python train.py --n_layer=11 --n_head=7 --head_dim=64 --rope_base=1000000.0 --rope_fraction=1.0 --qk_norm=false --bias="none" --init="normal" --init_std_up=0.0389 --optimizer="adam_variant" --schedule="wsd" --decay_shape="linear" --steps=5234 --dataset="wikipedia_en"
MLP neurons of a small language model. Each row is named by its layer, matrix (up: input weights; down: output weights) and neuron, and shows model dimensions 112-207. Each number is 500 + 25 x the weight over its row's rms, rounded and kept within 0 to 999. Numbers have three digits each.
After each neuron's rows, "fires after" lists the tokens most often just before its 100 highest values on Wikipedia text that the model never trained on. A number after a token or word is its count.

L3.up826:499526516528549516536494499501524539489529499565477512474505470515472478523528507507565499512462517491539528489478474493527483459472535557502461476508498511441451519527455513484454471524485469496489489529465501486515501486527508511426469507493509478495498484512504469526503466486499497492
L3.down826:504511509542524500533505475486515494537502474509491479480521535460484514484503481512464506500489482492500470519506492544541532517494481508467526527488461500537530486534506525495508460509548486542508523530499516498503521476489487533480507487528536496477507534509513484528535500468473510490
fires after: "-" 67

L8.up1363:524541520468504495518530503523516535486483475449453525492477493507528531507516496433483488503484546503520482486474507525493431471527522499473506489510495537509514520486546497516487536488457477507528460472467453447486479481476486526492533512524461512499526493471571545468482488483491495502
L8.down1363:517533528512500497506511504541508556517490549506526504489531484499495486545488475514491543486510498501524476524487519503465505517518517541512520525458491497528458496514497465463490523479521502535470518465484461486511527509460538528521511481490533507460515531470456511533499514543454526575
fires after: "| " 53, "195" 11

L3.up112:490523473487487487468517528510484528499502498529510503536502503498479468556484492473471462522462502511466514529521502489480468494536545539571456507510528513486474493531550504498469536481472484496456520487481477504486514491504490512537519526462494463439464483458531461514498502541539490499
L3.down112:530470537559510492463508515518517511490521493520507493488480501469512503511518535517522475507494449489478490496468465529520513519520494521524530498503464524535508550540484525469494502493523550489536498514500462513497509512477471514506492497499535488505517500483494492483507495483457520513
fires after: ", " 57, "." 5, "As " 4

L3.up1399:481535508496468492491494464551498512519518491547472482566468495499481466530503495432523499509507497514504533475468509479505513474508559499563477526486499571485500536508512506513543474474515508492505521483488503465484544490472496539497440457459530460473519503483499504551525502512490487451
L3.down1399:529532528475523486473486491501512506513522468528513553526483496499466469523535540524455464505503496563452467482516496495494481455507541503501464488572491454523512479503488552458501469506478498456493478477477474528448511506501488496511470488503491519452475497497519481533552459500489505533
fires after: "the " 32, "as " 28, "As " 10

L3.up1144:484550488480464492472487500497545477504491491463524531464508462510490496521518523484534464499526507492521514451517486493512479499535516513479496463550492479514515545526535508509539483489460490513501498506501484458492528505524542495481530474534531509549551514480493503502500502505499492456
L3.down1144:517560525504494548476520504474503485526509492539475495482506483478486468534460440476488509425523487542457498478544529545488492500486535485488518547552484517475554469466517499481516534482489446502572469463532517502484482506475520538483556469548464488478513525507489506479503504510477497494
fires after: "." 58, ", " 14, ")." 8, "; " 5

L3.up1182:543536507507528491508498500470522509506524518503476521444492482472499501480562502461509517480528484525506485490502500526509469474529507479552490478479478498477489506512542509474511458487553481499531478464494477520515525548498537499461513466512521503468539472457470551523520510500508510498
L3.down1182:532519494488486501474461512510499490527506494458432478519527549496521505492468454453472556520495521504494508490519541492483482496485563465453519549533550541463548478453500537506531485479493497538474472509509533478502513542489475536496559490512495528498504524470561487489514502551461535452
fires after: ", " 29, ".); " 11, "; " 10, "), " 7, ". " 7

L3.up1290:472519496522454494498505507539517534492485487511510545528500499510496497512488524496492514458532548503513491498510498504491509504565519520490552514463500537506466548551484505497466503499446506533491471501485480482477510496465528526503560541470487516504490500492512509504510512520489472481
L3.down1290:461462505474530498511514502466483498482490516482498451561475515524525526541524521488459461513462500499441550481474442459509488494491437527478477466454444501504532504501538445509494510571513495469479485480486518475452520496527500511513497533469450502543482494484477458490477464542499536507
fires after: ", " 21, ". " 21, "| " 11, "- " 8

L3.up263:463518488486523514546515495553497498527507532489501505518480502540502495473520496461496527490468501517492564525480498506520480536523470473513500510497483566491497498482510506475459485477422538513541541528569557503472478513493502500477509538493495502497515493484489495497508518456488496456
L3.down263:507497485479494530502490521503481509474506505518500527522508505491501499502509521505475541512493481493508533513511518461512509477486461473478508524497521471499511480501490451515476498481492504452532490481548498514480458494554515458475465514459520514512511474504481499518502501546487512511
fires after: "| " 27, "(" 20, "from " 10, "the " 6, "of " 4, "to " 4

L8.up14:499549492451472515508506491504535476506515522488492539526477485493518470493493456505497478505515490505475578478500483517518511411508463498534487476462510490518517503542518531520523514451489520493507495449468504495506492529568487494479505550475483465464506467498519570511503529461495476490
L8.down14:506457524501490499517495491470521526506482505503517490458478521483462475530523534513511517512440476503514485518456495518506492520492514496477509499505482514513503502470565530518481485513520523445469492534561500480492522469494517479493487438535521492495512533509480467460499515515527497498
fires after: ", " 18, "of " 10, "and " 9, "(" 7, "in " 6, "| " 6

L8.up1165:473498515474518474525465507518478535456498527514510520522531515505492474504525503514548443490489517482522473508487512507487471487500522524482491488511514492458538483467500504556507498514482504491463485494491438500513476486477513480529497520505453479501481450457542528507522474522490499470
L8.down1165:526455499545490514489509522482493496471510512529494506514529493502512505522494479542529506496499492511450493527487469511496518523515551510471468494456496496501470478492499407498490501556478516500535509491526506469495467461496494451509526532505494464483480500483516496469499476522505542470
fires after: "| " 100

L3.up1168:483451501491504533507473475482499490486471478529477522534550526448529512529515512456479492538509532552537468488474526505493506462508448473502500503528489516480488481512520507490509483470498467494496492521487484539507533462468535488544533510473487483480457509477489499478528489523480472506
L3.down1168:516527467494528500486529526499522512480486530517541507507478460519506519514491547467479548537528546519532505501505518532508498520496495498476513517501542492520525492487461480520547466498483487486516512501477447534494520499486497470499495536492540493497554522486524517485492490491457504507
fires after: "| " 66, "; " 14, "–" 6

L3.up43:493501520506504453509513481524509540517467458585512524464533483548517470541532475510469537518489514509502522523529453521532514480531530512516479549499531523470495569518451529442460506493507527507481456503465543488487527505505500519485534554477500483507460513489496509460538503471506466507
L3.down43:481507536492501487511515538464491501463491499452507494468538474446519505548490479515518476505493479533492501526522519507516503548486478469533523476524477497507541521503501439469515528480477466532456471537523514481523491459497499530517492511509482521528518510518494528477492519488481512525
fires after: "_{" 22, "ES" 14, "-" 7, "}" 5, "+ " 5

L7.up876:514506507485502496489535492550496483517450497467533512487500456520466465501520455517520494547486535474552491494449535507516478492525477499497501495473510483475475535533497515479489453471498465500490510495495494509518510503520481499476491530542510460454502476479510506495494490446494460484
L7.down876:491486474486508494469486500514514473524547498514529562466503499518502454522531504509524540498487468498508516556549538493478536506471474484488464469475498504490513450533523487503497508483471500503486536456524492503487470468466461522487535476470505505499478533503508474463484469525491519455
fires after: ", " 25, ". " 9, "\"" 8, "a " 5, "\n" 4, "was " 4

L3.up737:515581497496482520468484487489544484518485488483477545516537472499485481507521490462499502521530525544467498506498471483523510521511521553506523510470500544487538466532539501531486514463543531493501479449479500500488484498493479523483528497488491469509475519503541476531487462517560502506
L3.down737:526467505525518506501504481478497512509512499541549511465502476519470479475504575537533471506462475470491505474500530480524499505486491471521546494481497464512483506520528526497457488486534465533501498482513500499525514489496474527470529448508496523528523522496471500523514490496500530480
fires after: ", " 39, ". " 9, "and" 4, "When " 4

L7.up641:498473504512508484511530459481488553458498489505490523542512519450437484507495494485502463521497481504515501529411554514555458458509455493529473529524476506453484484516513532499466484500517475499532492485513454481528532511504501486572522497536511469532456520480529515523507514498462460512
L7.down641:465495562476519478494494504471477468529503498514503505486508495529500509506535468490465517478483503535503504478514522496532535520508502535505503511477467527461587488485496486527498479501522432477469479516597523464535494455485541506526486507489492505459486513491558467502491526484483531498
fires after: ", " 30, "| " 21, "–" 7, "a " 5, ":" 4, "1 " 4

L3.up992:497478531477532474483533518543506511526539507523498498538511512503479479480512504535515501513487485494466497509500412525504503496498511479469511510509517441500536508510453527480473475497468492501563517472456447476462496501494473530546527513464524499485470524501513460467494480494507476447
L3.down992:479443462503515572542495566478508474464493495499523505499481497465496454500451508547531483508506482491485485486502547504491501529523478524499509515490496538505527522546514520448487521516472474479516536464507483482495550483535512520505548484467518500551479505505499476519507514505520519450
fires after: "m" 17, "km" 15, "–" 15, "." 14, "+" 7

L8.up1295:512470519523468515483532473495538486520525479548458484473535493525499470491529445485538522496489516511490536515554500495440473513519505493466512512526490495441461518546511513530452456482504533489503495499521493509484497505530466498505566484499493492520498465481467503475533453524531534483
L8.down1295:512528506472507429531455496538490540584497476507522522463466537475487463510498519500497520484466468513480488542465527507484507509519498529533533499462515474503478519480541502508504500492493479514538492540526486521509490484497506536505481447502494472496530513500514527518523480482450490540
fires after: "–" 19, "; " 15, "et" 8, "l" 6, "-" 4

L7.up272:525554516465441475486507493529474513517502507494530501536509523513512459506523487502503506528528536576528496483511476476483476459532496522436488513464500516528458474480548487503492487500542474490521498495475476509497484482507498499490532527467508493489495455488490489454541498487470550508
L7.down272:471528529466491534504470497445467504523488525498523492494515439444525511501525495531484492497483506529481522513457482536488486491540491506535479502493490493474533467521502296520489480518492490461456537510502502509479474508510491499410436465509498501494469528486458479555527518479473484509
fires after: "of " 17, "for " 14, "to " 8, "that " 6, "until " 4, "on " 4

L3.up1501:543482492512483508503427487497496495534491493467510514483498473522512505507522469526535517469490507493527529495489501510511433501508512485519465490520510502497492527493480517493499471474536466516546424533479471523484523468515494499469507468473453503471501496535493484440479519500480475518
L3.down1501:476510518496466489526507520484526535530487496500514486499528520577496526501542452485500497472474541534446541529512519486549483457527498464506490507484453524493506507529501492522513505541536531492474476535501533470500490510499493517531525509507462500495452510493469440471523501500506506486
fires after: "199" 26, "9 " 10, "5 " 9, "7 " 7, "195" 7, "0 " 6

L7.up1288:505553501506481504497504522512489500493488473487495460498506506489466495535521484538465510515522522504477488502511451489476484517499494494484526510515523499525505475482502476511484520491471507503542476462491492456488486519549523508482472512497545501513542501513470476499517536492530494481
L7.down1288:527474471480493513443534465457474511526534516526488509535525462474517478495522492519508513486523497526510522533525462507498522508492520479495486551501526526460517484497508360488459504478500499476519495516554525519503502509509478495477491495487528499469526488513489496502469502488474477495
fires after: "and " 32, "to " 16, "of " 5, "from " 4, "by " 4, "in " 4

L3.up911:507520489460507483534484516487515526483500501491512526530515497533566506483510496491494543470514523507515485511494500526471447537502540503508527431504504558463523491533489538524516522520455513504465535529491470504479493544491488508493499519506529497519461544447571480481560477508462480500
L3.down911:500502509535501492465540510502484516495494519485472494495524501455434443504489524530476486512504496549446513490503519516475496496483539505478507518485451479511515490469539502528473521500508522448552522442465518507494501510501521500475536505482436514440463490480483477450456503499524507527
fires after: "| " 61

L7.up1631:511541512499502524516508502522503516515523465487484497569493510525495463542500487491453488479468556538509515523502532497514491496513500512506550476472489478499476450540524504495529481477467524493517532475502506506505494465508515464526502477531510471478498508494487493502488485507470484521
L7.down1631:490486503501498485543524490506506483531511511538526457490486538470537501503470445545479486539483482513522502546502505474572554491530527565502448529515511502543495495434502508510502455507510489496457482539491505486544528473502536512479476527505443503486472506513500510523502492568511492477
fires after: "| " 47, "due " 9, "to " 9, "a " 4

L3.up1218:468525518471511519530498549556519550487501542482498481518494483513500474515524521463510507488484502473557503535531525497510487475506509438495489520494496491533485505498451502519505496501486502486506555500551472465494512492501498507472485488482514485469519522486521566491488538501480501487
L3.down1218:491499489491477505545516519498502491488516476487533503508491499498466532525506510454488516506488494500497472546478517482557518511488474469533529465455469495464486517484542494521508483524513470494488518518503508504514462493540502499487512520461490496492532510500501477495502515497477488537
fires after: "| " 62, "his " 9, "Team " 4, "to " 4

L3.up362:467549500516506534473520500512537497535506519519492523528447514503494468563508449490453468481468500501491501475527515503485460457507509526490468500523503535523454494533509505512526527490532473489509506455455512538485498512512494484496515470517493463477525486474525481548514476523492500508
L3.down362:544489508526521497530514472493503498482521497508496552506533541523499530518485536506463524498481461504491482483542450497468506562475541492535512491505472458495485473499508500455541470453478524463510505466499492509509542503518518543479481492506518465510536471520520484448532487492544492522
fires after: ", " 43, "as " 9, "As " 8, "In " 7, "in " 4, ",\" " 4

L7.up211:485485504475471490530515498474529523505511503461459524473513530524504481534494510527466502473504503483488517494488513528533462508481484481484459470507504511551459511490500498482482480493480484466511496466526484489505511539518510498499495484489469486524473497494520437487512477495489469480
L7.down211:467497505511522478462515489511493527502474481502519525444497482508535501491469493486524499497521503498492512493504484502499491535463514490513517515490494485543500516481520453509514478486515524475510498517497472497514501488501488565471487532527485527511533536505498525455481474496530511503
fires after: ", " 35, "in " 19, "the " 18, "to " 5, "of " 4

L3.up442:528511529531497504450526483473475501479488450461445478526527503494495491546536520514507472502488514527505547504437479478518494524474508535529477514518526489489495519484568518508494525514527492493519495488502507487523540444472490511548526518533534478487473498508488502541528457458508481516
L3.down442:483459525501521464467530448491491539464471490531500509452463491506476479495502494507554504500504514489486486537484550543476512462532492492502505538491492521478489525509494507490475510462524488496492518511554492479498491554507489458511516496548527500496520534478496509503462529563493491472
fires after: ", " 32, "No" 13, ". " 5, "–" 5

L7.up714:484560515504508502475524508519445496519495473451472532468534513521482528499513459529528512528472504528503453492554511524476501477541520501484499478503516451485499497467527513528487483488482491473565481486490472494462493484521510481480501517514455492505465490476526507481518505481431517470
L7.down714:514492491471482503536508569506529507500519492507517506525499545501539482535497464494513519479493500499501519541502501502515475518472495512480441505441512489474503500494471458520501513498502476456516523487502473529522481459487472462529520492486531512531541495458507541498535482500525551468
fires after: "| " 40, "|" 14, "— " 7, "X " 5